{
  "hidden_size": 224,
  "norm_place": "pre",
  "positions": "rope",
  "qk_norm": false,
  "attn_scale": 0.177,
  "init": "normal",
  "beta2": 0.98,
  "warmup_steps": 394,
  "schedule": "wsd",
  "decay_shape": "linear"
}
MLP neurons of a small language model. Each row is named by its layer, matrix (up: input weights) and neuron, and shows model dimensions 80-175. Each number is 128 + 32 x the weight over its row's rms, rounded and kept within 0 to 255. Numbers have three digits each.
After each neuron's rows, "fires in" lists the words (lower case) most often at its 100 highest values on Wikipedia text that the model never trained on. A number after a token or word is its count.

L2.up498:103132140149103074121122116098136140059092174073059128154158145037161141130104093103129080121103117124148102125138151078109098118150099141121234151186144106112132160119135139092097153204159135154123148131127113124169170153142174136172090195142148155110142101161154094103130135136125120163
fires in: "have" 59, "having" 14, "had" 12

L6.up383:122134094117131149098113134125109115117109140149122157121143123125114151130137100135094110157098066179131135158121092128189119166154176112074113106196105135087128124090163110096133114141134175119172168140174135140101134150120185088124125072141064156148149173171111067082090183201087122119
fires in: "to" 89

L2.up135:164110130113146054111190095179160112100149091146139160128113160118135094144139138107080141114133129204106093086164138110128111124075089175121157165184147146092180050140159112118109140193114151137156143094126164133085181161182177134156095092146131158093066157125098173129034169162110090159
fires in: "footballer" 19, "team" 18, "company" 8, "teams" 6, "committee" 6, "players" 5

L2.up887:159144147135146129105194136099099114107164143080112127195102102130085112082053160145161088170162180158095163125109110103117155145115151102098130174173206061154166093102087132113080154187174123167125121144118162131138119081140125153156130115157094118117214120175166113163189205157100139152
fires in: "to" 23, "would" 14, "road" 7, "did" 7, "should" 5, "does" 5

L2.up1125:091085137091122055113125174109137103088124096166140097195172108165145137139124147097105129139135080113139132123165107119148130107167132173139107072197158161084121094162150124164126111169157197121141158094096120119107102110172147093136156148100149138065163138211079141094156134138095151124
fires in: "company" 25, "team" 21, "group" 7

L5.up296:162123099181076125095171139149105100098145098124136113094178098134073129078123042110182115113124106114134189132112129138172090102146093121086196145107181089139155076076158119100119123146129151100125108103142126157152194161133143148135132122126123135090147061195121104055065190171155132118
fires in: "was" 39, "is" 14, "rothschild" 4

L5.up832:145060200120115117123069088112116087092167142126118117183095097154154172143119163116104081176127089135120183171166172161153151110139146156096146132130160159097111131096150091110100169127165153080123172143138190128161122115105194117149127165178155196114150114130113137121117192118109084119
fires in: "on" 52, "to" 6

L2.up629:180170121108164058127121147119109136079112171116090122200116129124064159092098118107066115140142118113136115092147142127145086131146145153125128115129111143093107097116136176114127206154169119203140146102142132142122146131187136173177141079144089181113153143197119088096135104180124149186
fires in: "would" 33, "can" 17, "could" 12, "should" 7, "must" 7, "to" 6

L5.up371:184136122105180055096135106097110145137140124160112104186158126095140149087131096123165103156135123125097124133089185110150130137149146091143124122177169088108136113134169043091101160122131103167127082164138143080077136165104188171100049107112090113081187185186115108134133139171117135168
fires in: "to" 65, "would" 11, "could" 10, "should" 7

L4.up722:080138096185142085146122077140125081142192098130142150089151095160088131139064128140084137181192114137130118113089092125077117093142174105058100136148196126147127130147102097127139215143086085061184131102174187161158144089138210148122166110139097141137181158205082152124138101121068129149
fires in: "and" 51, "did" 5

L5.up425:141112102102144122139163108122096096111114094127095128094148148126098147113117112068147144124073156131067158080089137158173131086182161148154129176140136138157108119125189126154130146137135160090124100140082115111116164205110064112107119136081158107079160136140104148169089136147146132135
fires in: "than" 20, "is" 15, "of" 13, "was" 7, "were" 7, "at" 6

L8.up605:128112122169122140163079130128149104112110159176100151093101157096194115150117101128128124084189159094129074107100168111041119102120172151110182131116164132119149159115111157122051122137128130107148134162152151095123134103118135157138116136165147132114174147156119105149165106148126087144
fires in: "which" 33, "who" 23, "that" 14, "have" 5

L5.up542:233124113167188138138082113127177099146147148128155141035125158127100113113151084088146141120117138129098171088142106147102086154135112124086149088151073160140138164102073161131147141120095148103117057145114103144161144163136139165114108155057126158108156117117063137153100098109149103109
fires in: "of" 35, "faculty" 7, "honorary" 5, "from" 4, "companion" 4

L8.up1118:158117171174167081095116124133109148102160111127099131081083135156171080101166208146083111103123140143081132140158108144129218182167130076057170113119116104128131186095157129128103163110131206129149167089138167104099164153174109139144122124124162126141158190210113085114072154117087152080
fires in: "of" 26, "an" 7, "to" 5, "is" 4, "s" 4, "at" 4

L4.up523:134058137170174099118121107088139144156115118133117111124120148145098122083092085131123125168106125128127180060114130104132121137201144097143142155091100093204089034105116180118095146113150178071144148130049128119053154136180157149113104108079143133110198105094123165085105104113189183115
fires in: "to" 20, "during" 16, "at" 15, "by" 11, "of" 9, "in" 7

L2.up454:037183118115091151142098114138138115094122118074071137132078124230110115114170142133080076154111125150105098165076128146094201166170167162104134139156164111160090127130162106081077179153098137175144106093063160151206139160190151121099126150111054173140168107125106149127128099171135119159
fires in: "6" 16, "no" 10, "2007" 8, "2020" 7, "2022" 6, "2023" 4

L6.up613:175168097131152122190120153077140066108106183162076163096138111114154128192093157125119168123167146134108203093180162153126181149103123103161142166110158109124082181118173136112124081131183214109214112103118188086138128141190142105150130132067124136125119103118110107144168183152142136125
fires in: "of" 44, "graphic" 4, "uttarakhand" 4

L6.up372:148168160110199028104084134121122118108115132134149136145118108167140091126156163119172118122132106124065229109110181137102065171164168139204159137127156121163059104091110150129124141149083150093110137119121128113110110140129120126080122120135144160093100201128051135131091119095160169069
fires in: "of" 63, "from" 31, "to" 6

L6.up210:134127086130117141167108095151104139139132138097056185013123161079085148120155135089106145113139167102075125099106078165152114175169132150179137158162142148179048124067130169122093100110152154119167074156107142149105186106156171123142140105098140129107129096171088138105134059097144161097
fires in: "of" 41, "for" 22, "out" 8, "high" 6, "record" 4

L2.up1039:172116136160176149187064082162143088114121167101102131108098145143111187111114071107123193121142144130122156131139140057108156118161177107139105173085144174110109154168159083121102157182091139087174111078137117113212159141119154153130147139101137244151147127147069105154099123178112097127
fires in: "of" 22, "served" 13, "racing" 6, "competed" 6, "bucharest" 5, "seats" 4

L2.up697:071109098108118093113138154095136154158187181117143119119169073141035139090135103108128137122149087152120198140166101152141172175162153173096164155160151139119169042122114117107125174170091123150133098176158143132107118108081213126135137082159133131079187114089087139121101127098122069105
fires in: "best" 19, "average" 11, "score" 10, "only" 9, "just" 5, "top" 5